MLP neurons of a small language model. Each row is named by its layer, matrix (up: input weights) and neuron, and shows model dimensions 128-223. Each number is 500 + 50 x the weight over its row's rms, rounded and kept within 0 to 999. Numbers have three digits each.
After each neuron's rows, "fires on" lists the tokens most often at its 100 highest values on Wikipedia text that the model never trained on.

L7.up803:545472463555498566566546481577492458469508475421462438549402568491542537446451449557478477516571552564434558478564485462450474570390550454524501442536444431523610494507479472468453493546369479486537517450494648497550434453496542465556470514502377519566451473534557495518501587424540554458
fires on: " f", "ver", " sc", "el", " st", "aged"

L4.up658:555589510449546462452446492539483596461477535472390493475522494505474460509487529462520461542608486471548486437531454533556545507446441536479493497549537529426451531609617431556463525545552498536624484662543353460531509422547451553434464595568460573354535529493401518560448553421469532574
fires on: "th", "\n", "st", " end", " def", " off"

L3.up357:453455501550538495390558450476529483520481470524514552481487611545526445513527526424515528512468514435482489503462615489571518494531595493497531453426389474557400492499444469377545461534480439496554515481441526457480507526580527526432438521481542442482458590474527597522532453488554501525
fires on: " rece", ".\n\n", " known", " Sc"

L3.up791:493559554445460534572453591414440466515382510458521468577471410519458546510438478540457528481418458489539501440558403514536528486508417476500580500518495524454559493520501513519478461567413460499462545529505646403528504488478506453499533493561533513437554528531451402449456513459531416540
fires on: "ix", "T", "ber", " Air", "eng", "k"

L4.up264:485493495448503560486458428484508608510543473470487513510476534548446521452476488515567481524540588515523570552460455470556458570448514472533571524443468531536528434571399479528427443517517343477524482458505532577494584448390451468585474560556465530510404336489444546520538497459432446418
fires on: " N", " ass", " Con", "ask", " tr", " Tr"

L2.up845:461474554439547544598484481590561470397468525490477540522487528412496566539400570420492599552433595475458517569423438533481528522501528549534430457476499559490420419467591562467539525529535559561528449498592482552509486494490539436497413427439456429488421513493397595548410568530490490520
fires on: "id", "ud", " stud", " year", " years", " sur"

L2.up662:485595497495477523528500498488596447466490570515570447509512518463458526549514537533474477465543560472504437395478524451468511627431424551439504454571515389585406472491533552500459572443392558422516473481517566556474502567474492536572512590526499483525537573513480580418544536474545504484
fires on: "ch", "ternational", " suc"

L4.up215:507417542462569562582520456473588574423427514472444427505415504485458400490494543471524550469463534464526396451460516525469505608522477580577481441452610404497554511626460499471516503512513493575516458445450581555493488502495497458433425486502495490532478464460487412511497432509475458406
fires on: "ur", "ilit", "ib", "ure", "|---|---", " ab"

L7.up46:393558509506421520423455482549512549453532520471509514533492478469472491497484510553426492525495572419516480565464466496482454557429448428564549497526568453507555534607535559606511498467526407415502497557422396510452533426465541502485551558572498426499479539402492462543538494491462508457
fires on: " W", " She", " w", " r", " He"

L7.up400:508558455575502441535521405570512527420473533496511536480487513553535606402463497501557588497448456521504499506423540499496478588508628441446457449576547512520434556556565516556527478557466546519424515509624526482485584441470440481475482578429519568532503416499528403549452541493546498420
fires on: ".", "or", "h", "0", "ay", "d"

L4.up195:533484609602462451559485404538482521453444490519557473473410477559443410533417546455421438568400562406499506478510480522486397537538524450437538514505586436385604446476573455459492554467534477497566403515517493461608482477496434483569443474579399570523515484505469554453564551471482526492
fires on: " ex", " en", " ind", " ad", " ann", " ent"

L4.up387:440524569456378526581523481525487512472480578527464497495478522517532596498588507444602478487576497549477400425503483458515526522537559579459546464403447541404564514413467488495498560534541465491615503586339575450478550564542489579547502619421441390550459417380530493481488477503530478515
fires on: ";", "\"", ".\"", ")", "\",", ","

L2.up537:391485450512458505410444455582426531600502486463569579530455485479499504506513518540596441441404500479481467593530491460490518443454413474485526468567515456493483501494567490496465570472533587507463511466466455466454549548593488449465502522343513429566528527570529504455510569500526563532
fires on: ".", ".S", "ied", " by", "\n"

L4.up358:409416538414458505499414395514449489544506562525493496461564547501519545528464559474535516468522432519476612536458485569554432472534534519484446477517482558516477465508471509472445465418536511461514398496459555491502436560510572442662560470457512487536478493513549404583601496464442505576
fires on: " resp", " trans", " t", " dif", " inc", " reg"

L3.up373:456536498453522499517480499496465558457448528627516522503437522510635511512435503513564550517444545446470417550513413517553489541482469454492521422500511518394507464422538586471371443572544490559573452543547567470530508461517514490555548506495514435593485558442481540508537452508485497567
fires on: " O", " o", " U", "O"

L3.up252:481435439482469556553548550431553577454494620440527491479512463440421423437507474531462492519471449475475475382472564522505528485476491506543579533451425485525494512539529487488380510599488645466556520461493494450460529577467511537448522598487499472496482529493404496611427534527495442543
fires on: " G", "G"

L3.up325:525470529475542386472541339511584497465592556537487486522509453512442419392580508553517457472593496481467536510539484476500500516461432508513517544464468580518478493514576495462467556517580511463528578403568531516438513493503489404541570580609436549498442496426538512510481530410587483519
fires on: " v", "\n", " feat", " rele", " –", "v"

L3.up16:533477526505443480658407527485571450460476420500549514528414521507573434478398586501444503501361531487512486534490519518521504589464542514523453475499499531514395544504436600458474460545577537483462549488551517553522574408503555527517505515397527365577573529535385488506439474521617609457
fires on: "id", " do"

L3.up297:495419425508414468532432527584496519361429458557542521464512431551415623446501486521497527515495500496513473573534470496548448508555579394477500555490420471550498542399472508549501519516385453530502498452570505458580445533471426422522406437628456603520522496433497393531575474485481541585
fires on: " who", "angu", "or", "u", "ang", "istor"

L3.up264:420575552446493511520558491414458493478448592414546478516508547542397523493497475491457443470551486541448453603563468426502637483477574516454444520500535547497508454476618487482513558476503550438617544628481534493436541569624519500569603520454539482498521524482490477444486482508508591536
fires on: "est", "ile", "let", "ret", "mer"

L4.up549:424459528432407487506483587553576436468548550488467441507500502478502503521468478403470437491445370526482517464491513541454501543365535548462506530473541505497438462528496543585639453517447556549563492524499498568614586461447422541549520476427485451569564557527469519474535469479511542555
fires on: "ar"

L4.up608:461544489494484562538448510560569519439337547496427503485545553654573488449481514502505454447553552517496495479570485507519565538488511389471515436445551471594566536559479500525558550601472497485475445517536473484556581514495553454466503544503505527568511563494472449534439503509441449487
fires on: " de", "e", "we", " Me", "ies", "ke"

L3.up706:510520525483487408407488518488518487574511487494485515426522563495499496442542494456540453564512496479488452556530434471572526564602597565516483480403444491477482549489485520521573467442411467497545515428584546449630533566476532536468519524522528459488495596427505562480488540481501546528
fires on: " University", " Party", "et", " Count", " Cup", " Championship"

L4.up627:499495594508437508525448538518574537483549516501429483519454388552403484384511521458444412511419504474400513491486392422485499478501527515452503397549481537524547539533527563524486430490468490566613510486522550610518568467543540425568481629502501458456545536468436520549535442453592510524
fires on: "og", " ent", "g", " •", "ng", "oman"

L4.up424:448451532539494655408528533468416487490532521457539459501508500499514461488459493542463491546441485532477523542520551414488442503545431434497509538449596530496491538536560521477481531516511507479536568510500454372474424547433435444491477479471459434473383478503469543583577591468447545485
fires on: " d", " h", " c", " g", " inc"

L7.up357:517558483521508524511537483530425480486498484468621541494572508507486538543517501581467378495483498495424494443538513525460525445469553544523510347533514568383483492527463428483444491484499515623488497517422444577481519442568505490508495439533447497517568533577547493446493532507458547470
fires on: "y", "very", " ar", " not", "h", " her"

L7.up811:436456541449498448484502524546432548509376472370501447471574539476595482410510431545455527654450462400502565539434564460492493453444529509501477524501601548462458478541502450511438500603452507427563526487543577481506587554530491494531435577542465410396416490541500480572544565511547478507
fires on: " V", " Is", " G", " Can"

L2.up214:427510437525472494440463460511533548502558475563502465509408618504418462550506585485500541499588444498476480450503569521523604456376423526498525582451445454490451466469534482421460474431518419539564515356388489570505563505536475502532523494401478519516432604473446454473572446573498543494
fires on: "ic", " known", " its", "ica"

L7.up194:418514537472527534464515457429484455496513452498525571488443520535502463440553470491496592527575493502444509485527501413455514445471443395384465462622487500427400584447536426480584518509473497432534429467555491537587485601589519582448437452483472406459490399511529488499517539411517502517
fires on: " b", " are", "3", " is", " am", " sm"

L2.up769:433513469428428479548439442535525463556427487520541502600509447463510532550456568452487531426358521530507512548520489528426515468468550558490564485621545600540516423490583506551465548473444522474564450559441488516501580499491442502507597545439541466613533512410560557434533577538489452547
fires on: "um", "che", " years", " year", "ó", " She"

L4.up540:454517492454634482537541537497495501485454474464456488467526517447483533459448520549563476575474483545479433497479467518500499532505521412437510546472606455524566555499464454498487480551488465486424475552515476507512488498534475467498477469508488502532345560463500430528487430529501434567
fires on: " de", "if", "ru", " De", " Gu"

L2.up864:472430516439417462538498538502618547539378495478464469571541452511607513445425488549532481560540527438492514570436593542528545513511509519569551454513503433569468470468497561468516603566457452507534584410461529587490516492534445609539483499490552418617512508453490500486446552427547420501
fires on: "il", "ess", " year"

L7.up281:503517506486475498539505484500548498470462482520516421478451578455536445598519344488511529447566381492492547531473641519497525490481425528486498503524446512522543513519620510432507586536453437547485433492373487521509514418514505541447519440430495457485446472582599511473572507429573458489
fires on: "ed", "ered", " inc", "ired", " am", "."

L2.up201:548548504468449475531451458575592524664515533443485541469545412527503448444575443503494526467484529504558453433483431461497499523525477543475627430513503602525494561598464603523480467463462481530603561452537454465506551479470508502500433601494491417569436481473516531416437446508573474444
fires on: "g"

L3.up512:461399554565536464440439543489529660447446446456487469449471448516500425520521548557432463458422490424497491567541435471449544469560528498555487558441452505571440514421502511628568626494538543588474508470556469525513455507482554461456365504456541521516503552530489421504547453440499471550
fires on: "or", " •", "ier"

L2.up843:477567582462476451451442546552554435547562479519495448432548531543587529480569429488447537515474508501560519472507453454471521505504511580469495405463514497437462614453470541550488429444488391583550506496513531556551506482516547527464486535513554439516445439422446432528433593537508465551
fires on: "ern", "at", "em", "g"

L3.up582:482481519510549555479465544515596454482501487478528493511531509500525505546451450544457445422450507559479543446460432500532524551475490533504467544509542460532525442592614544546490454444571615525514498511378547618498417596416488535518494534520539426532562541484466572460392482454495507486
fires on: "ch", "ter", " under"

L7.up857:413521567350512513519447528525553476445528565481523642626460512539553530551415505553440509543545472468485408520529474521556487440513521523530516592479485495540465471450490478476470523479512543549535478564471578494469466442488395427486549547382547463490511549483487416555481528506437553542
fires on: "-", "–", "."

L7.up704:463541509414476545559536525496531476503508468537493482563582509565526533519487474472458360534504532485452497519529522416377477446454385419538500491482564434545489516450476504483503461474397478614459479541443477474555584487497530554434396498474534484451500448607498475486540511576504448479
fires on: "l", " S", " all", "vi", "f"

L4.up49:466569518450472463455597460487610576429541527501520457486480528472525415543535395483480487450546544542577474538434581602395353527447526569452515511423430554468399565503538521512591521489554345437530454430482471496489519443530489491532512500505484527547415495465475462560548520472482493470
fires on: " w", " W", " Year"

L7.up469:512431504470508439523422453508447424448534592505442481563374476428565576444500496550371430505496526471468470527525506596469513512442570430566478485494501553460345510490522481470452481528468479489530408544571492451457477467448510481490480562439597394502501542483493466567492549520492436485
fires on: "9", "at", "ing", "-", "ed"

L2.up155:484494489506475515402545458453507506472448496511549472421453482532557517401586466490447369450486519472541466513485477593436489528511597464468515476430634409453473544550601456473445504509418547568464508471453495493496497511472522472526485390508576466496545558504555478477505510495565465521
fires on: " Al", " Pol", " al", "ol", " pol"

L2.up857:411505582504432409526488465585458442411462474626470462533544498499522469497467447470429504464568447523471556527590476594547604453467506546537563493467488493469402524471526504525536558517552429376459463464448544515479588420513476438560576590478561471483529488535480392565642515497542478466
fires on: "ust", "ame", "ow", "oll", "oth"

L7.up153:455439467496535454537468420615489504458476489470482578455448502562431514467569463560532486356469460526500477453442478520467576608441551532445539477464467519535556509475434493453506512485544466486531474528531584539543448511462475549520546536501508563462517488376514478495545531405488455470
fires on: ",", "ar", " Par", "ur", "-", "art"

L3.up234:486514465555542488456460467522468497504520448451464499442476486447518559517535501540482412522577538459481511461492509528551455494437479462522590481498558565519508489561433392616502537570514425463526531446427404515491466518499557517542415475484516472487510472467473485494616500528545523534
fires on: " N", " She", " W", " le", " O", " h"

L3.up62:538516530469505518484495524530479570465442415532511517428473451531488505419486456528545500512549533518475484526594537621515510394465421545565483475581515426494505578469491446478537422520456390544481434501461481555535466515438549422466536512457526391543486497575460523446559455504514495548
fires on: "re", "rib", " with", "ies"

L2.up48:637479534499501438476479488552536486498480475481492502512525477536490466517533541549438460517520606588437462427569497498411491511449455507548481498513519460527448489564611524469474577520501448434530438489519513511476493528574471525553396537493524379413589596440498531484484443508590468387
fires on: "ch", "ist", " v"

L4.up352:432464498545412513552455494481446524524583478581537597449447456556474475508523510460445514537478579510574397590582559456536508489445507410515436510450510531424506504510497536548510481547425587586502575438527564453458491541565481431558497413511536486442403518386390390560501521587480520542
fires on: " I", " Sy", " sy", "I", " E"

L7.up666:520484576557572552559479388529467560443549532484531505532600521458562547508525490467486476551367543444529552494489443529497582414463532546472456548465511470435466469535531480494482478517577473425490487547456562549555544491473467471488544476536513440506448578482491531436479531487595475495
fires on: " n", "0", " ex", " o", "3"

L4.up476:433479459398446502424525539508423523487406488537531458549494528473430471473442519465448429426520482573508506547524542548498512449466434448518551556437560598485515608488603406461502527464517450502474479498425496469558447460515479460501555464476571525537489551474552451482506510439570497561
fires on: ")", " against", " /", ");", ")\n", " |\n"

L2.up333:486480523458542549483495442469502576504570433476487487555507386503495507476516423531514489551509526545553536440452489497442508493470465503461490462528485554515525491562393492482418512491519471432532486420465461513473539456405480560551513504553508512491521530522499504533498430416565512465
fires on: "ark", " Gr", " Tr", " tr", "ool", " school"

L7.up882:402513557374440559497445473553426520523476517500491540441498505481492549520473575483524443525406617521525448505516465561495467449425531471534471446486530471514524481536492462558471490477423522517540501478544575528516489493503394496513495551422497507548533578474513482531498460483415527595
fires on: " m", " years", "-", " of", " City", " County"

L4.up156:482479556438464495553412569473449509439541599498529559533485474526534454457529496529515572519477487475476394491589501548531492542442486480522518488504423532450598499526466479510541531511543568477519493542529628468543566549438503466504510471512512441495421501414553534441514563474569453538
fires on: "T", "U", "t"

L3.up195:489555482475479393393479486475484373429523631610514471604553470492519472575593468465475446556556588587507503517567582505442432536473577504408549512490503419514456486471462465455518462527527428474508500453485477477572516522508432571487510542459485479547498411501396461476530521484470562553
fires on: " W"

L4.up782:514542538406446448481469454563423381447496626532506514527501571444505477504549414553425507553471427558539505577517449552500534583432477454473529496405542520488550505544573530386600381548525550524516507535493529468484521410445434483505454483437515496518522498475434499519573462527584537497
fires on: "w", " W", " w"

L2.up829:509532487442444457520408467536578558536379505446515538549526496527463445433502470410462496429431509458494480541525486510476588493529554526507570504538579567514470587541565547488463481568438525554535520501471457542527539493513452513526456539452529490545498471442455502435422573520493535579
fires on: ",", " year", ")", " years", "eth", "ris"

L4.up781:552481547464506543505498476409490441527386506505560403572505497520492570543504594492487531464453564608417548422489386541414527486473545502542515446543596421531469472480486485460490434453498600544482467509522539529496390547508449491585518475553471562475444571406466450447482435466412491492
fires on: " en", " main", " under", " pro", " Pro", " de"

L2.up277:471553473480455532613490497484505479427477549525498510422471460556526462476498415428424478427468488525490419554568562484525609490580490543431561497537488556477471619425500557550453466472488548476527515500519484471553598469429455477550508557521508456415507457425528544479490527596493491503
fires on: "ith", " been", "ement", " John", "eth", " Ar"

L7.up149:502431423519450456516478492520437554441628538513535572550576486549503588507473491524585506477489469485594398487530508511563469519410471463535525483440468529490530497469458581581474459471530484572560502515467516536502464554397419496489515490579549441602459448496562515447518485494529534541
fires on: "E", "B", "O", "U"

L3.up66:496414489447544386426483525569510574459449444502565504527472480537599532570575435514424421529392517470486406481499421492519532476470456469556494560590517443480537457502541532547552649487465560477494493559554491530476504460517503579480527607539543443462567492459454532483429513543591489446
fires on: " c"

L7.up514:429435511459404471497481389517493440432553506527480507488582612462495504487590488572456534503543529480490527476554469460500545591560550495478509516495476511540488496524638446338501469493456500540533545511425583559521570500512508448448488470508471470427452548448504539504530453572432447432
fires on: " |", " v", " d", ";", " per"

L4.up107:450548436504532530561536526429473499538460551455540567474382447572565473490469518454474452570496431475449425483439500520514566532616541426446546477571513517442616487492577545516521397503424542502479588554581529393523534409490463460603424550523490541536531542516446474497449545510504521448
fires on: " de", " De", " his", " ad", "P"

L2.up556:413510434571482593437529511570491533541442479477513529535474483495482469425440468500538478404463541594513504605536539505393540464494440479537542428445499554539493583582554595542505473452505428498528440547501511581477492577512517448448597536511569419612483499563487572487519521490505425498
fires on: "my", " were", "ics", ".", "\n", "L"

L2.up232:502568535458557457542544428419511487558436468400573503529469525580557516594438475522508445483477496404503548343502517483567528566516479524457464507449487450457486446505580565512491450489504485409581505483531616564480469579543454513408559531545553406499492546484476582441497434476515500508
fires on: "ch", " South", "ask", "outh", "orth", " War"

L3.up330:413494567441534461491500494582488486552561533538502470534499552614559518490479530576537455476448544514520502566585508466554604540506455553484553587509428545516515531521560510478457492470487489510523456473370516481498537478476480504478442614468459450515375499547498549482542564508468581380
fires on: "h", "il", "ley", " four", "ian"

L7.up639:583476556441439540397557547436430487435515423499513554497471524436441459475502462525455445466503452472594466559508461571417451464432563539540386507491531482535552552511460440513522415491523498564410507479481530532508477423532490546511495460524538528434557505536508456555591506493507543467
fires on: " al", " polit", " min", " |", "ol"

L2.up455:444456482503468532499547478483495579451576483490505533411513565556567487463553533511485465468407454492440456509571437457497499500545559607593576512523422407531529590460498508527508454490529563595516487469500493543516556545438475521517440549495441530473559466490335518440539408505573488507
fires on: " B", " J", " Ste", " j", " •"

L4.up646:429402464501466509508578462470463504421427474477550423515489616513479454486527489445452501547601470509527515453509439538478471558442528446435607506475553460436564569537466480462534466472459554484514511471450494470474478502490448471555481437527511577578488508359584457458490549584525487581
fires on: " |", " |\n", ");", ";", ")", ".\""

L3.up258:445428502435455458555460384446545519585471535485538503519536495540450432434545525504474386484504461539428515503614446508538413508542495514657480435440504505523443468518589571450467448493460576451468445452603569498442491470652540479513597616538477451560425553440482511530492495488568498447
fires on: " v", "V", " It", " by", "v"

L3.up709:452500455423485528476435406528515521497461480475505492541440465556468489435466519448453476529532470470485595502468483509522460573516498501441411592545518527542581519604471519524457575529502447478512521595563473454494531539391524521631510465550614510393476465474544518515503422595508538509
fires on: "ut"

L2.up660:526446515438441540562518544468475455479469482458509428535472422555449470477528462524473487486459498520423484473523424557476515466558483485466461432500579507558563450403506522589473475523501531520498456464557463381537425555455557484474524511561514563482511611498472467418414504530529496407
fires on: " de", " De", " Her", " child", "oung", " en"

L2.up353:504418542506566448472463530481418502394521461657492539546550410558581556466438463556455500505594578562555535503575411536567553481423522568405502524483503516507484408472510528575532516550605450596536507566484485511512504495490511495510488555407550425417470510436548487496390500537543461450
fires on: " re"

L2.up343:516460581488537608382485494480535517532525481496596564556433491499437491518416460399489488558495463617517541516522375526521467594475483468521517468454506437524496541434552497516457440397612523648541415469467546472522495527496513478472479557542512654512397549441433437511450532428399433417
fires on: "a", " career", "der", "ne", "ance", "istory"

L3.up138:453388500545575436519599487648468538474555463557496508468404498542577499543470557544511412564559527479535459423524473494476500608507467474440516554564429539492606519524476458529533495569485419458567550438448513488619440537462519503519486494607462476439454485457493572485524654564547482379
fires on: "ear", "es", "el"

L2.up566:523421507526425444419509475576387562464452452477561472526523554469530544618510499573527504401428535456548457475495491468443438434566427468475550584571504466484487500481515560511456595524470515417536457460608497554544431531475392500454588544501548540479461541450608483437500525456472531493
fires on: " C", " c", "c"

L4.up780:428506562531479404469416451477479548529483469621465525434542499574557570433465496587495539557628489549538460425504467592572476502568474445528457495602498506448507523557494489524575489462422441512442482532504574552463453512461502501455493486552572438377539517559500440410505498562523464480
fires on: " ev", " re", "act"

L4.up887:524503511494493427535454547428495527490520589496489512512548384492514467464554426528507625462479508506476465510560494490552478511439475517481450479537607540522474557588479495553506517511418557514543534541563560502516528575527544531526569535535552432466395563418415495484479462418546582567
fires on: "nt", "T", "W", " mi", "pt", "ld"

L2.up344:443420467478469532466500416540512457522461442541579510573533519554566517503499500550454452517408484556473500430476531492469561532557474488478523474510481666471459578423602418457451473431546562575511501466492499465472358465479429509545459474429456473445582491604488458496505628475406482535
fires on: " U", "'", "U", " =\n\n"

L7.up133:467551531511567438526437395505414500522501616494519501438504514486487581446495542507434565524553455492553432423504503501510511582501553504462457502472491508511451529514577472538617515590562501513541529483534571487512421495467418539593480464494575447561616485489498499547533548542501509442
fires on: ".", "p", "h", "ity", "age", "ut"

L7.up650:518546528509550551497523530505531425433514501424485546525541532507577600497495471607612526465549524514442503553494431460494497462485546558404534442409583547478520511475477519419495528467552527438596528569423514539585512506504499535529558551532516426566534522523475376544545509483492525490
fires on: "\"", ",", "s", ")"

L7.up526:461506429460495480591551499500488568538487545429528469472450505521514560467431505477524515496514490543505520445412489525470436577533489480496618523455471532540625523526514502554562524526497515516583522546526438474507435501570500458515462497496508465555438530458476504481440501552495429561
fires on: "ri", " De", " de", "v"

L7.up774:515423425462484596512534497510436550494554559499593479418535622592413503432422491517422454532461508443525564460532562547486573411542489493520480579438557570544496477456489519412507474592542508473469520467448534486503433500419504490512524551456526434543507516528420529565482565588464443530
fires on: " G", " g"

L4.up56:453436469483497552475508462512546524469460496556558551444491563444451374488489515466510521519480553405549633497408480546483598447506544512468534469487535391516474502582483519435501439588548501547512543407414455536518527465558395523495581421616468537529486513511455482432600452551494581524
fires on: "ics", ":", " J", " Ind", "ign", "ic"

L2.up803:469531527428481567503530488459490571470496447506520437465511474483462562527446495598512511486465546475548481458515488640484429513450515487576543579484559509584496429520525544512541507460509374484473471367474493471508506502498507543644469519556557395519521502455433451524544514430647410484
fires on: " h", "um", "ess", "erv"

L7.up173:498473569491521437500557546563498518432501497501647383536558433470454455569467469496501478559502429490513511497466490424455554541505447537420460523447452500440460530511573571527592528469538452501595503504398529465501525506556520567587519504440525405451433460525470548422537475446511429546
fires on: ".", ".\"", ")."

L2.up370:464578465518484455522518438515458441498460501616479577525476537506530403484468551537412521554431614437485442510474494544461514552418511474490399519498524606526427568446386549553397452496547446514491446495499488524458420497464454456548526507476576442470448441462433453577455451505536522534
fires on: " O"

L2.up171:504508524558466498510493482414567494408508562433507523430501473565426502522535420526548525411516638480418402447586533463566523510447570445519499455426495524507477495486514473570487516526470520470505457500447617535517607484535511481562589479542505600506489479455573493486508518451554389568
fires on: "t", "ference", " career", "ings", "iving", "eng"

L3.up803:485458519463450555578486421521493456445590472553544552519572512531500526503445592493570386515429536492532520534481423525528479537540572513574401447468512405464515540519536475528513543441494427471550541565419520534463480555487498567463468578480488503531477423509531435544485512514441596468
fires on: " /", " career", " after", "ay", " before", "fter"

L3.up407:479476438490555463442521483493517523498447519443534552466518625485473418491458512498498466564492505366461474526409562405536596443435520537462448488450404453594500441515495444524592547549465512497475556421492500624488513481558606595485506424411552461516445613485447409467531427492468517567
fires on: "ic", " known", " released"

L3.up222:469547510468461503476499447537524551446542616463495527540483530578376405500562465492527491523537497470554501490491517482444525541543522628600483410477472393527456469507561434459530520528514521527496587510504545440485576632536468572543498472507472453453455452444502546536461483520480548427
fires on: "od", " un", "olog", "fess", "rom", " wh"

L3.up31:466475417480509514472420521513534568419505549472512462467502457472542544471496537536507589548464621429552519527501494535551492518455490521474581410409463469536381494523503486475498438402477436517451438541488601540546608489564514487549463518560405572423430513501468602527458413637498462407
fires on: ";", ";\n", "\n"

L7.up250:488523547348507477404591452492509556577389550512599521498458600568479521508505553543459510476495467521395524540572507506515502485553501420473497450486496456478398516513491546465544492475448501514510605537469532524579513441583565540592574456499530482483507440541436462553453469524507556486
fires on: " |", "a", "i", "o"

L7.up278:473518511436549380449488397444469484579520512433562525468515507590534475429462516504534448496530498359479457600486527496494475478538474448571471447556514557470575473539522441504479546557474546518484511543532461464620462571424484546448496570501544524552419498451519468482556481515523499459
fires on: "om", "im", "view", "g", "en", "ab"

L3.up536:509574585464567530472444479432594547540540505505538517481465492500455544486504517463391512482484507514425524496494441516545328553507443445519474491432519443423449435501466490415477499532466528486485478472501553538559503555538488542486551480474440498536470540474435634512511457494382485476
fires on: " =\n\n", "ctor", " career", "ate", "istory", " through"

L3.up248:480454606555449463533532470565518529517545459484520445524379491579472449470455505471385591462504529519549468539474538513514482445498519462505496559568600461448522459499442460447482470508518499478613504413575495597518547527502459529527334433536494435525508512441463521562499551524477428492
fires on: " ex", " ass", " em", " E", " ent", "mp"

L2.up678:490569482485478450487471513542450547487502481519437546530433534549465488534491405536591448461443537471571423534482529583511532520565439624550519381518502524633539516518514434475493574412443555396464402466472540506582503571430476542570476503549523525419463439468591539548447580599504502441
fires on: " un", " Un", "od", "ot", " group"

L4.up314:449563485482517571526351514496504458501563521533510478614546548518541462521488439442464472538449459525503549517478502539514501505546506465438509473473516642515537510392535507490416437515475543574425521452487524522489380495507475446582545412412490437414396516435440514490503643562503506500
fires on: " Sy", " sy", " Bro", " U", " family", " bro"